config.yaml
head_dim: 32
d_mlp: 576
activation: "geglu"
norm: "rmsnorm"
lr_head: 0.0137
grad_clip: 1.0
MLP neurons of a small language model. Each row is named by its layer, matrix (gate and up: input weights; down: output weights) and neuron, and shows model dimensions 0-63. Each number is 128 + 24 x the weight over its row's rms, rounded and kept within 0 to 255. A neuron's up and down rows have the sign that makes its largest values positive.
Before each neuron's rows, "fires before" lists the tokens most often just after its 100 highest values on Wikipedia text that the model never trained on.

fires before: "N ", "W", "E", "to "
L7.gate204 [161 143 116 155 174 149 127 139 113 144 143 142 139 129 103 139 140 144 127 117 151 136 112 134 129 129 125 149  78 100 165 116 168 115 145  89  75 108 129 116 122  94 122 133 149  97 148 127 126 162 115 111 155 165 129 165 159 145 138 138 120  99 137  94]
L7.up204 [148 114  69 170 115 154 158 152 146 126 111 158 125 100 101 145 119 120 124 129 154 110 134 114 133 153 157 111 126 153 128  95 115 129 143 135 118 144 204 130 114 114 130 142  98 117 121  97 164 123 124 128 177 137 194 152 137  98 102 109 154 140 136 168]
L7.down204 [154 104 138 113 129 137  94 143 107 108 184 128 114 143 120  89 142 123 129 121 117 154 153 102 126 146 119 130 117 159 146 136 104 106 130  84 143 140  99 110 151 133 134 162 115 157 141 131 111 135 176 133 134  70 129 127  69 154 126 154 119 111 164  74]

fires before: ") ", "\n\n", ")", ", ", "al "
L12.gate442 [114 155 150  91 120 146 117 175 135 154 101 114 105 193 125 120 151 100 146 160 144 156 125 185 149 125 137 110 162 122 124 109 110 127 176 134 113 141 115 154 155 142 106 142 142  95 146  83 116 109 138 119 127 114 159 131 123 151 136  79 134 141  91 145]
L12.up442 [112 143 139 144 111 145 100 115 112 140 137  86  82 150 127 104 144 105 173 131 156 120 113 134 144 208 136 121 116  80  89 137 112 146  79 139 150 129 139 197 124  98 190  92 121 140 153 137 156 138 137 150 141 150 128 120  86 131 130 132 140  96 156  89]
L12.down442 [135 136 171 117 116 143 127 162  94 142 117 135 169 147 138 107 101 125 156 136 145 144 115 189 133  95 143 126 161 137 137  96 108 104 138 147 153  96 116 158 107 170 106 124 125 158 147 128 160  93 112 124 106 105 123 125 157 136 148 106  83 134 131 137]

fires before: "ed ", "ing ", "ory ", "er ", "ment ", "ad"
L12.gate91 [ 97 140 116 102 116 115  90 121 135 157 146 142 144 152  93 140 160 194 141 132 105 156 136 101 157 177  75 153 117 142 170 110 136 101 141 141 114 111 152 146  99 158 130 138 150 120 179 122 105 144 140 131  94 118 120 160 157 144 125 145 127 121 101 103]
L12.up91 [144 125 155 121 127 165 121 170  84 105 131 102 114 101  97 139 151 138 108 119 111 141 123 155 133 127 153 121 166 158 126 133 153 204 126 157 114 155 145 100 116 114 128  81 133 162 145 140 177  63 149 108 157 134 105 106 150 119 124  75 154 176 169 131]
L12.down91 [146  97 105 116 117 127 124 119  72 183 148 141 148  80 128 123 125 113 125 116 147 140  92 140 136 160  89 143 168 114 136 125 131 144 129  88 114  96 145 167 147 143 128 123 142 186 118 125 142 138 127 132 160 162  93  97 125 114 173 153 120 126 151 138]

fires before: "\n\n", "\n", "; "
L10.gate465 [102 123 191 156 148 106 142 128  99 140  96 102 111 107 137 122  97 158 171 164 127 131 150 143 131  95 153 126 136  84 118 149 133 110 110  94 159 162 111 121  92 122 133 125 104 122 146 172 122 120 108 168 147 101 128 122 179 176  91 164  98 120 136 126]
L10.up465 [163 138  98 119 157 134 140 164 121 129 132  89 132 145 141 150 178 102 139 103 129 102 142 105  93 114 136 119 138 157 172 145 133 154 125 133 106  93 141  92 125 110  87  78  98 166 126 111 140 135 115 131 124  70 122 174 107 149  96 153 113 143 136 108]
L10.down465 [102  77 107  77 103  89 118  99 111 120 150 131 146 141  50  61 109 127 125 108 134 150 138 147 137 105 110  86 121 103  94 124 109 154 168 114 146 142 146  98 170 100 127 161 125  89 175 140  98 101 143 117 125 121 114 127 129  96 128 118  90 154 165 116]

fires before: "|", "| ", ".", ", "
L6.gate209 [ 99 134 142 109 135 142 170 171 102 139 143 178 135 139 148 127 112 142 113 157 148 126 103  83 165 119 126  64  98 117 113 120 117 164 133 135 123 167 167 127 129 126 125 117 101 109 124 120 107 154 131  93 114 112 144 174 139  99  81 174 133 121 127 141]
L6.up209 [145 152 148 129 118 128  98 169 110 130 147 138  82 134 129 114 109 139 122 105 124 126 134 135 121 131 108 148 163 146 166 118 112 120 129 161 145 157  95 132 122  96 171 126 135 170 119 152 162 113 106 134 154 135 117 154 156 133 108  98 144 133 152 126]
L6.down209 [138 130 148 140  98  99 123 152 152 142 106 105 171  84 146 120 133 118 163 120 144 114 148 139  79 119 102 161  95 134  88 154 167 102 111  97 159  98 110 127  95 137 123 132 134 109 126 121 113 100 123 139 142 131  94  95 126 133 152 141 120 123 109 104]

fires before: "es ", "ing ", "e ", "ed ", "s "
L12.gate218 [123 144 137 147 186 108 134 182 141 160 117 104 152 146 109 118 172 154 117 118  97 131 122 115 131 192 110 143 112 116 145 106 153 116  86 106 152 109 110 105 133 154 125 121 110 121 128 139 137 145 127 147 161 130  80 189 171 132 152 165  97 107 139 137]
L12.up218 [157 143 108 129 122 119 144 180  94 147 192 178 138 123 137 141 155  88 121  62 147 116 144 158 123 135 145 142 149 187 102  87 132 120  91 105 126 126 107  61 121 126 118 178 126  90 121 186 137 109 160 133 108 150 169 152 144 128 153 110 154 173  97 156]
L12.down218 [131 138 174 123 106 111 107 118 111 122 115 124  81 152 155 111  84 106 115 104 153 147 130 155 150 107 119 149 133 118 145  88 124  63 103 160 132 164 152 159 103 159  85 139 145 153 141 114 150 124 146 111  98 155 119 167 121 150 138 109 139 142  88  81]

fires before: "9", "8", "4", "6", "3", "7"
L12.gate266 [145 107 134 123  91 103 139 172 115 119 172 128 109 131 120  91 125 133 130 156 119 129 120 150 162 170 139 164 125 167  86 108 166 128 129 156 146 124 116 142 105 100 153 138  90 149 138 133 132 135 105 149 110 124 142 156 108 134 118 140 142 151 132  76]
L12.up266 [175  87 107 101 111 152 125 148 152 130 102  68 173 145 128 151 131 132 120 128 150  67 121 116 149 157 123 122 141 109 155 144 115 124 157 134 139 136 139 123 128 123  91 124 168 121 155 146 116 192 174 111 110 117 154 117 131 110 108 139 141 136 123 114]
L12.down266 [173 126 151 135 146 125 141 127 105 113 139 185 134 141 144 102 135 152 129 131 131 120 115 155 129 159 144 112 128 175 124 145 161 144 145  94 109 160 113 173  89 139 152 124  96 132 124 140 137 103  86  95 123 127 149 131  92 126 119 146 121 124 107 130]

fires before: "\n", "\n\n", ", "
L3.gate204 [100 136 158  92 115 115 137 125 148 150 133 164 172 142 147 119 114 115 118 111 120 136 129  99 108 102 152 132 118 134 106  76 134 128 135  90 114 125 114 118 113 144 154 146  68 169 117 150  88 136  70 105  83 141 117  97  99 113 141 110  86 147 122 102]
L3.up204 [ 67 148 134 111 125  98 133 126 175 156 105 136 155 154 139 172  75 111 106 149 143 110 138  95  83 140 124 108 111 130 162 104 140 130 107 111 115 114 119 147 120 139 101 182 101 153 100 120 106 112 102 131 109 152  95 140  87 153 148 165 131  94 161 137]
L3.down204 [127 138 125 125 122 158 121 155 124 110 113 103 112 118  97 155 124 154 140 132 138 117 122 172 157 155  96 125 153 119 188 171 115 133 125 147 131 118 123 114 145 129 143 146 132 107 137  92 169 127 163 130 149 160 116 157 140 153 138 146 162 109 127 139]

fires before: "0 ", "9 ", "6", "7", "9", "4"
L9.gate264 [149  95  92 160 135 144 140 183 119 132 108 116 104 160 144 119 131 121 129 123 132 121  83 145 131 123 153 192 140 155 124  87 172 122 152 130 141 124 165 107 137 113 142 141 108 153 156 155 104 136 105 113 135 140 132 115 148 119 116 170 127 147 142 101]
L9.up264 [163 109 124 125 163 106 132 141  92 115 106 129 118 148 130 114 167 211 133 136 116 157 118 117 125 116 124 111 145 115 139 135 110 159 128 137 143 151 137 133 122 131 145 115 110 140 143 134 144 125 154 103 139 108 112 195 139 142 148 118 137 120 169 122]
L9.down264 [154  72 117 178 110 150 141 146 130 134 128 136 122 133 160 132  99 148 116 137 150 109  66 171 117 109 164 148 126 165 190 107 132 123 131  91 128 119 170 127 131 106 101 114 150 138 143 104 124 116 100 102 120 141 119  89  95 177 119 153 107 112 116 132]

fires before: ", ", ". ", ".", "'", "\n"
L10.gate20 [164  99 133 100 106 155 134 108 187 137 121 142 110 153 130 126 156 118 114 123 133 131 131 170 135 115 148 142 127 148 148 119 167  90  91 134 139 129 141 123 130 101  99 121 152  98 126 163 108 116 174 150 133  95 142 108 148 163 102 119 161 145 123 178]
L10.up20 [164 134  82 137 136 118 111 123 133 131  71 134  98 111 121 124 126 178 155 134 118 102 102 171 143 141 117 174 116 114 162 140 123 122 124  98 172 159  99  83 119 109 173 130 156 113 113 137 106  99 142 137  93 182 167 114 119 122 161 132 173 170 115 133]
L10.down20 [104 122 194 140 105  95 155 151  83 114 168  94 156  88 118 128 143  85 107  94 109 173 138  82 161  90 102 104 160 139 137 184 131 161 147 119 117 152 100 122 112 130  77 178 111 153 126 112 125 183 120 137 111 153 123 108  92  55  80 143  96 131 152 114]

fires before: "N ", "W", "46", "E", "aper "
L7.gate500 [138  99 126 142 131 163 147 109 132  97 178 114 123 113 129 150 162 147 168 135 167 152 127 136 148 118 143 125 131 144 173 117 139 143 127 132 133 119 146 142  97 153 160 138 135  77 174 115 120 167 143 110 136 124 132 152 145 127  73 136 145 133 150 117]
L7.up500 [188 109 138 160 135 183 135 139 123 132 191 135  95 154 103 139 120 151 134 125 105 181 118 154 149 126 177 141 128 156  89 115 141 138 109 139 131 181 141 115 106 159 124 115 109 137 165  86 117 139 108 112 165 111 147 141  66 107 102 127  94  89 134 140]
L7.down500 [128  91 125 147 122 113 106 177 136 119 165 113 121 165 129 109  83 135  49 121 101 136 150 120 152 136 136 160 110 148 137 121 136 105 156 121 129 164 112 121 111 106 126 156 125 155 122 127 117 128 120  90 138 156 121 168 143  99 133 127 107  59  91 125]

fires before: "| ", "–", ": "
L10.gate313 [152  96 150  95 132 140  92 146 145 146 125  60 116 129 144  99 135 153  94 108 110 156 111 159 150 146 159 119 141 119 110 132 148 120 101 125 149 150 123 107 136 125 115 131 163 152 122 123 124 114 126  97 158  88 176  85 123 168  96 144 108 123 158 137]
L10.up313 [135 115 145 138 158 143 118  98 138  91 129 128 151  93 160 108 134 134 149 124 129 116 128 106 136 123 137 120 100 106 130 133 119 116 149 118 147 136 165  95 128 151 132 133 130 124 114 174 102 147 162 146 110 133 126 106 124 122 122 134 146 130  93 159]
L10.down313 [139 130 126 125 148 157 130 120 128 111 149 100 142 216 148 122 138 133 175 100 112 118 116 166 150 145 103 132 118 158 100 145 134  93 143 102 117 122 129  91 157 114 129  67 141  93 145 126 172 137 142 123  73  99 139 127 170 108 100 136 111 104 125 137]

fires before: "–", ") ", ")", "), ", ". ", "-"
L11.gate154 [114 111 161 137 139 106  75 150 173 154 118 173 165 152 138 138 115 112 145 120  97 128 167 131 112 166 120 123 141  89 116 174 156 122 128 134 150 136 137 150  99 144 162 147 116 132 137 163 132 115 127  95 108 117 132 168 121 154  98 134 134 165 132  96]
L11.up154 [ 93 125 132 106 121 135 117 133 106 104 108 120 142 106 100 100 133 115 147 109 168 115 192 124 143 163 170 125 102 126 139 185 141 139 151 147 154 152 105 111 117 152  80 140 126 134 104 165 158 155 161 112 130 152 106  98 126 137 106 123 133 159 132 102]
L11.down154 [157 164 111 129 108 116 129 136 154 119 119 117 116  51 149 152  87  63 120 145  88 157 109 104 112 117  73 144 108 120 106 120 127 145 125 117 135 149 116 113 160  91 140 107 116 142 157  89 152 165 128 157 147 161  93  86 139 133 111 113  85 138  67 178]

fires before: "\n", "\n\n"
L9.gate345 [145 127 145 128 113 132 144 141 136  99 155  78 110 143  87 165 149 150 131 134 117 136 105 108 162 139 113 121 147 145 117 101 147 131 121 130  93 109 148  59 148 160 111 110 140 148 124 181 156 130 145 105 106 130 112 141 120  83 120 121 157 121  97 102]
L9.up345 [125 133 163  97 120 135 115 166 118 112 116 124  88 105 139 116 117 107 120 126 111 148 129 122  72 183 102 106 122 126 126 116 149 140  89 116 118 160 126 141 140 156 118 137 156 172 148 134 162 116 133  80 135 118 111 125 133 127 122 121 159 131 143  83]
L9.down345 [142 113 144 148 142 127  93 117 105 148 147 101 102 116 110 116  98 151 133 105 144 122  58 117 169 114 126 134 198 132  97 134 110 144 112 151 127 147 145 110 100 136 148 106 137 106 159 109 117 100  99 138 171 133  98 143 123 105 144 163 144 178 122 110]

fires before: ".", "″", ", ", "%", "; ", "–"
L10.gate202 [134 121 111 121 113 115 117 103 143 168 120 151 138 147 102 125 101 157 121 133 157 136 129 136 168 202 163 149 144 107 162 129  84 124  88 185 125 155 146 116 115 145  94 117 162 129 129 130 100 121 173 119 126 133 114 129 129 108 146 161 148 122  92 128]
L10.up202 [167 128 105 131 124 115 105 127 174 119 109 148 131 196 125 141 139 132 152 154 119 118 135  97  86 130 104 171 163 157 175 109 103 147  72 164 121 120 105 123 142 163 150 123 150 122 127 116 104 136 166 121 129 123 183 104 156 141 137 139 139 110 102 100]
L10.down202 [ 69 140 166 141 152 160 168 151 140 147 145 110 138  68 114 155 130 122 140 116  95 158 124 111 114  87 102  99 146 144  81 170 141 138 135 141 136  93 134 115 104 126  98 107 113 136 106 131 109 136 129 105 134  76 101 131 108 152 105 113 116 132 154 143]

fires before: "\n\n", "\n"
L12.gate20 [136 144 117 153 135  99 123 134 113 132 149  70 124 137 117 126 100  91 146 102 100 145 140 152 149 148 124 166 111 119 134 129 157 140 103 100 157 117 107 122 116 126 117 132 103 126 120 193 104 121 124 147 112 120 130 147 118 129 138 115 139 107  95  94]
L12.up20 [133 103 153 106 146 126 177 141 155  65 131 121 155 145 105 153 143 135 128 128 134 133  85 154 138  98 132 152 102 114 158  91  93 128 149 114 131 118 112 103 138 107  55 113  94 120 119 175  86 100 127 132  94 118 124 131 130 126 161 172 118 125 150 119]
L12.down20 [120 119 113  93 142 143 147 121 131 115 135  81 129 169 114 156 140 128 157 125 102 112 109 143 128 129 130 137 119  96 155  90 107 136 109  86 122 176 126 123 114 144 112  93 138 130 118 161 117  83 119  89 154  82 160 132 166 101 129 139 143 124 174 120]

fires before: "\n", "\n\n"
L6.gate5 [ 90 148 114 131 139 151  92 122 113 142 135  84 162  92 101 148 152  73  68 164 103 159 154 105 128 117 143 140 117 131 149 113 161 160 109 114 129 155 128  64 122 138 118 153 139 157 110 137 154 129 101 148  87 103 132  85 107 140 104 157 138 104 115 110]
L6.up5 [ 83 155 152 163 118 131 144 167  87 105 111 139 135 138 132 123 149 123 111 176 124 128 130 135 123 145 110 178 122 166 161 153 151 171 106 107 137 108  95 135 138 145  97 169 149 141 130  99 139 124  73 169  79 147  67  89 116 168  91 158 192 125  82 126]
L6.down5 [143  99 132 118 139 117 132 140 172 136 163 111 138  97 118 111 173 122 116  98 169 139  73 105 121 129 142  96  96 127 107 123  85  95 146 155 118 137 157 140 132 103  89  91 103 141 110 144  93 117 165 155 148 121 160 148 165 100 134 125 101 130 169 128]

fires before: "–", ")", "-", "| ", ": "
L9.gate440 [186 132 162 149 112 102 168 112 110 149 143 111 131 125 143 157 139 121 154 132 120 138 150 141 152 141 101  98 141  98 136 116  83  96  93 125 110 139 142 143 111 124 153 130 134 157 131 123 122 143 133 111 134 154 165  71 132 161 152 127 122 146 115 147]
L9.up440 [121 162 122 141 163 111 121 119 114 130 110 129 162 164 104 123 113 125 107 142 130 129 143  79 137 143 156 108 117 136 138 158 105 136 159 146 115 156 179  78 123 137 131 152 113 145 118 129 101 151 156 121 121 128 143 110 121 136 145 107 150 123 103 112]
L9.down440 [ 85 118 123 141 118 128 108 106 126 167 122 101  96  78 120 121 131 145 122 113 141  86  86 157 106 121 109 141 148 122 120 152 134  76  80 127 125 112 126 143 151 137 128 129 126  86 170 128 169 109 165 139 136 129 131 155 141 116 131 171 107  82 117  87]

fires before: ", ", ". ", ".", "and ", "in ", "\n"
L10.gate238 [135 130 132 148  88 119 131 133 143 116 130  90 126 114 122 174 129 168 164 114 100 172 114 141 126 123 130 158 110 135 154 131 175 118 121  82 173 109 113 144 118 171 127 132 104 138 145 113 145 161 152 190 122 107  97 174 115 141 134 133 138 113 129 153]
L10.up238 [138 131 126 115 132 132  93 109  99 142 128 163 118 127 120 152 162 138 111 190 125 159 102 166  83  87  83 123 146 123 131 154 122  74 151 143 102 122 144 145 156 100 124 126 147 105 142 134 115 136 120 126 159 152 152 173 140 168  87  96 168 102 114 142]
L10.down238 [124 102 142 152 112  99 115 137 119 166 124 121 133 102 138 151 130 129 125 120 111 127 146 143 118 121 170 119 106  89 119  91 112 157 103 135 107 139 154 127 129 124 126 117 117 148 109 163 108 156 119 112 154 122 161 166 107 124 154 127 144 133 129 106]

fires before: "\n\n", "\n", "s ", "Dec", "- "
L12.gate72 [138 137 143 100  84  77 135 148 135  88 171  53 141 161 138 155  88 100 180 165 163 109 129 138 164 112 128 109 135 121 143 114 127 130 124 108 151 136 161 110 112  91 129 163 120 133 140 123 129 133 103 112 100  88 166 138 118 145 149 157 147 138  94  91]
L12.up72 [122 125 160 138 113 137 149 108 131 124 113  99 124 133 153 144 129  92 129 150 148 140 108 140 125  98 135 124  78 128 125  96 151 124 116  87  90 138 136 177 122 139 106 133 168 134 126 120 113 143 125 120 155 148 150 165 120 121 155 122  87 107 139 107]
L12.down72 [127 120 102 181 144 164 114  91 140  85 130 156 113  97 123 137 154 154 127  82 122 164 116 120 167 115 106 165 169 126 128 103 109 141 140 109 105 128  90 107 135 132 107 103 111 141  50 125 131 125 118 170 112  97 109 128 112  76 111 131 160 157 102 147]

fires before: "\n", "\n\n", "==="
L3.gate200 [106 113 115 134 110 126  91 111 165 124 137  99 132 128  91 146 117 121 124 139 112 105  94 165 133 125  90 107 152 129 139 118 122 151  96 118 138 146 141 116 120  97 109 153 103 133 124 151 146 106 116 147  69 153 105 137 129 151 137 110 135 105 103  93]
L3.up200 [131 157 160 113 132 112 152 132  99 140 136 129 165 114 130 124 113 138 168 160 103 104 134 127 200 137  86 140 104 175 124  70 118 130 147 131 160 114 125 120 190 115 106 130 126 140 142 122  92 174 108 145 119 116 142 105 127 101 161 156 133  97 164 104]
L3.down200 [174 119 137 107 147 118 136 123 176 143 136  91 113 115 113 137 123 132 135 126  89 116 127 168 124 111 114 102 154 129 108  99 111 130 124  87 147 148 137 141 122 115  98 146 143 153 103 123 149 101  95 155 100 135 105 122 123 135 136 162 117 131 123 110]

fires before: "a ", "an ", "\n\n", "ah", "P"
L7.gate493 [129 114 116 153 133 120 117 146 145  94 105 130 130 114 160 116 141 138 151 146 125 135 133 139 142 143 103 143 102  95 115 150  95 139 107 129 160 153  89 109 144 149 114 121 139 100 131 173 109 101 120 102 155 144  89 140 112 156 134 167  82 174 110 170]
L7.up493 [ 86 136  86 102 143 126 130 162 106 140 134  92 132 129 130 136 102 143 117 167 176 131 132 123 140 105 109  98 108  78 120 149 112 164  92 144 176 129 118 185 134 132 128 137 121 112 119 139 139 108 112 130 126 107 131 113  99 125 142 155 115 114 105 100]
L7.down493 [172 140 125  93  89 113 115 124 116 144 147 123 186 130 135 104 136 141 155 133 134 129 107 104  97 112 128 101 111  68 141 174  96 136 143 130 106  73 125 129 116 151 160 149 150 112 122 122 116 125 107  98 163 174  59 170 120 134 137 136 103 101 136 146]

fires before: ", ", ". ", "\n", "'"
L10.gate161 [167 124 177 144 132  92 124 108 133 146 139 124 149 160 121 159  87 113 144 105 110 153  78 124 120 147 121 184 132 111 131  88 140 119 127 143 128 126  89 143 140 126 150 130 122  80 162 114 154 105 138 169 101 109 124 147 194 129  94 149 155 112  67 153]
L10.up161 [114 142 128 144 161 165 139 127 128 112 104 148 117 140 112 122 124 103 115 125 112 114 100 154 142 149 136 109 125 126 150 116 148 117 144  95 136 122 155 137 132 106 125 111 158  95 131 145 115 126 112 195  97 105  86 146 114 131 121 133 136 128 132 139]
L10.down161 [121  96 132 134  91 140 155 134 167 160 160 133 125 119 103 152 119 141 150 126 101 164 127 129 135 132 110 137 102 173 102 169 135 161  77 116 110 110 117 147 154  92 116 159 117 138 158 104 158  93 176 167 119 127 151 141 105  98 177  80 118 119 125 137]

fires before: "| ", "|", "(", "; ", "P"
L3.gate275 [ 94 133 107 112 148 134 103 128 112 113 184 174 147 156 112 128  74 127 118 139 146 130 118 133 116 148 195 139 124 134 165 133 136 103 119 149 113 163 135 106 183 111 140 121 144 183 117 106 140 117 122 107 136  97  80 129 110 113 132 114 115 100 172 101]
L3.up275 [195 132 140 113 141 157 100 125 137  82 120 151 138 139 126 127 108 180 135 122 129 176 190 132  94 120 116 148 144 118 140 144 148  93 137 118 140 165 186 120 107 112 133 162 130 111 134 142 129 133 106 139 130 142 148 131 115 137 105 138 109 131 133 113]
L3.down275 [ 62 144 102 134 156 101 150 159 141 162 127  79 105 113 139 147 129  92 131 144 121  93  94 105 155 156 105 137 130 168  98  99 113 164 136 119 106  96  79 146 115 120 131  87 103 148 137 113 111 124 125 106 112 103 116 117 162 119 145 113 136 154 111 138]

fires before: "\n\n", "\n", "1 "
L6.gate231 [ 94 108 133  97 117 106 152 106 122  91 162 105 122 125 130 111 148 113 159 121 125 131  92 139 126 136 137 171 147 148 114 108 115 140 151  92 144 117 149 175 142 137 147 124 100  95 133 168 119 146 119 112 126 112 140 143 102 139 153 177 122  99 122  73]
L6.up231 [130 111 167 138  84 107 105 120 142  97 134 157  97  91 140 121 152  94 127 171 125  87 161 192 125  93 120 149 125 160 120 142 158 118 148 118 137 138 119 129 136 139 136 147 115 117 123 127 142 114 106 138 148 103 147 161 111 127  96 132 124 113 151  79]
L6.down231 [111 164 112 139 136 148 131 141 145 138 127 131 128 128 143  69 146  91 108 155 121 129 168 117 138 133 123  70 103 140 133 149 130 130 180 124  87 111 114 130 139 110 115 140 138 172  79 142 143 123 122 163 129 153 151 113 156 107 148 126 127 108 146 157]

fires before: "\n", "\n\n"
L10.gate264 [114  98 135 144 151  85 145 128  86 106 106 105 136 140 108 120  90 115 133 123 112 131  93 129 105 128 182 161 155  90 127 102 128 152 128 136 135 159  86  80 139 128 116  90 102 102 143 131 127 105 131 152 114 109 113 146 104 115 116 120 115 121 135  96]
L10.up264 [115 116 145 116  93 117 172 125 151 129  90 139  93 115 147 125 140 124 149 112 151 116 138 132 114 157 112 154 149 172 124 150 117 114 110  88 157 163 113 107 155 129  71 168 176 114 122 134 143  75 164 100  76 107 141 154 132 105 128 151 178 131 128 135]
L10.down264 [143 158 124 143 102 106 126 178 149 124 124 103 187 121 139 142 136 110 151 160 116  80 115 148  93 163 124 126  93 125 104 117 145 122 124 119 115 141 119 128 134 148 122 120 130 101 122  97 122 120 140 130 105 109 135 155 148 115 121 138 168 163 127 131]

fires before: "| ", "(", "|", "in", "mm "
L7.gate148 [157 122 185 105 143 160 128 105 154 116 134 136  83 118 104 147 109 128 126 150 131 150  95 115 108 113 134 128 125 145 144 110 132 106  87 135 130 115  97 142 165  99 160 129 128 135 141 105 107 131 160 116 164  87 140 169 108 168 122 123 130 137 114 143]
L7.up148 [108 123  83 169  96 107 146 125 148 112 126  84 109 104 151 117 117 136 132 100 113 123 159 104  69 115 124 143  77 131 142 157 145  79 134 165 164 144  95 153  79 136 114 157 109  96 115 145 144  85 105  93 144 118 102 113 103 137 111 137 109 155 144 102]
L7.down148 [135 129  83 133 146 130 106 140 105 136 127 135 127 114 112 119 163  99 134 120 140 115 100 122 135 135 134  91 138 162 148 165 119 152  66 146 135  94 191 127 121 168  83  99 123 143 134 102 151 153 127 133 110 109 152 166 123 139 166  93 124  77 137 111]

fires before: ", ", ")", ". "
L10.gate119 [144 180  87  94 137 143 105  76 121  99 123 118 139 174 119 126 129 118 125 145 127 144  77 147  96 105 109  95 118 104 150 131 129 110 168 134 122 142  84 103 112 139 123 168 129  77 129  87 164 129 159 131  92 152  97 110 142 165 120 136 144 121 144 140]
L10.up119 [160 126 165 171 108 131 114 104 113 131  91 160  95 127 134  94 115 115 113 152 134 101 137  97 144 118 146 145 153 107  93 114 156 119 177 151 130 112 123  97 134 139 183 142 119 128 126 104 120 128 121 118 117 133 147 119 161 112 143 133 168 165 125 126]
L10.down119 [102  94 144 130 129 159 150 140 154 142 115 147 123  94  88 151 131 155 123 138 118 143 117 158 122 121 123 150 109 141 142 124 143 140 114 153  99 120 149 130 101  76 126  81 130  96 108 156 152 133 122 113 133 134 156 133 101 161  93 121 109 111 137 140]

fires before: "\n", "\n\n"
L7.gate370 [124 163 147 126 121 122 145 107 189 123 128 126 103 128 125 113 159 101 100 105  78 134 111 159 103 167 132 163 106 143 155 113 119 145 123 134 119 167  99 127 134 109 115 168 131 138 112 160 107 103  92 144 144 124 152 125  85 152 106 184 138 126 119 113]
L7.up370 [119 135 158 105 144  80 116 121 154 136 140 167 106 114 137 110 173 101 123 139 141  75 146 109 104 147  99 131 134 133 121 176 139 182 146 101 102 149 145 105 130 133 121 153 123 143 102 137 117 131 163 114 147 143 121 130 153 126 117  98 186 116 152 103]
L7.down370 [167 145 112 160 101 171 138 119 123 126 118 120 129 132 128 113  82 167 149 147 121 190 142 156 133 117 153 135 104 107  99 105 107  82 164 179 124 156 149 131 131 125 129 135 100 155  96 125 128 144 100 147 117 139 149 167 152 160 157 141  62 130 145 172]

fires before: "- ", "\n", "8 ", "\n\n", ", "
L9.gate98 [143 140 147 115 142  71 136 172 118 125 138 130 130 112 131 149 155 155 157 148  97 167 136 138 139 116 118 128 144 143 136 120 132 159 164  98 145 149 157 153 162 171 169 166 137  89 119 111 130 119 149 167 112  97 132 103 121 169 121 119 164 111 108 130]
L9.up98 [155 152 136 124 151 115 139 128 135 124 132 145 114 115 137 106 132 168 165 132 147 122 123 126 118 146 111 158 136 103 110 166 178 186 119 101 111 136 162 182 143 127 124 137 144 157 150 121 131 162 140 150 123 141 175 184 113 150 105 155 138 147 167 112]
L9.down98 [123 170  87 122 103 158 134 108 112 129 101 113 121 177 167 140 107 133 133 138 152 123 108 142 133 114 137 125  97 108 148  72  69  96 171 173 138  86 121 146 145 181 131 132 101  93  58 138  87 102 130 140 120 123 154  88 137 167 111  99 101 148  80 187]

fires before: ". ", ", ", ")", ": ", ".", "en "
L11.gate27 [117 124 151 165 118 134 117 171 111 103 166 115 153  71  95 118 135 134 139  87 140 139 125 114 130 147 157 160 136 113 133 123 129  62 145 122 129 128  87 108  88 158  99 153 130 117 142 149 143 152 160 136  87 175 102 120 121 122  79 147 144 128 121 124]
L11.up27 [148  96 113 146  75  97 133 127 150 114 111 136 123 122 121 150 105 127 119 129  96 106 112 156 106 132 137  88 139 157  70 188 144 101 140 144 152  90  98 103 118 116 135  86 132  97 154 127 166 127 203 130 129 143 106 163 150 109 141 154 148 117 140 113]
L11.down27 [135 123 132 142 160 141 181 129 171 130 115 149  94 103 166 164 173  96 141 142  90 154 107 136  99 107 111 157 172 113 133 175 189 159 102 167 141 144 129 164 114 124 172 104 106 108 134 109 168  89 110 150 153 148 150 147 125 134 150  84  93 122 135 132]

fires before: "| ", "|", "\n"
L3.gate330 [110  81 114 182 102 124 113 165 143  84 104 173 197  94 159 126 104 131  85  94 115 170 134 110 107 137 147 125 137 118 100 126 144 152 168 168 134 142 191 168 129 147 143 106 101 144 144 143 132 146 135 115 152 144  99 170 145  74 141 134 108 147 104 146]
L3.up330 [146 158 126 147 138  83 143 173 154 144 149 127 141 158 110 139 131 135 121 122 120 114 146 130  99 140 192 139 155 122 145 106 113 135 127 101 124 163 130 182 119 106 111 108 111 112 150 132  93 147 119 161 129 116 142 159 187 108 129 107  95 144 115 153]
L3.down330 [101 144 138  97 142 145 182  52 114 151 146 100  67 158 107 120 128 127 183 151 145 135  94 137 148 105 115 131 117 135 137 120 105 125 104 122 114 149  82  98 101 123 123 127 128 117 118 109 124 155 132 127  90 106 147 124 106 185 165 111 124  97 150 128]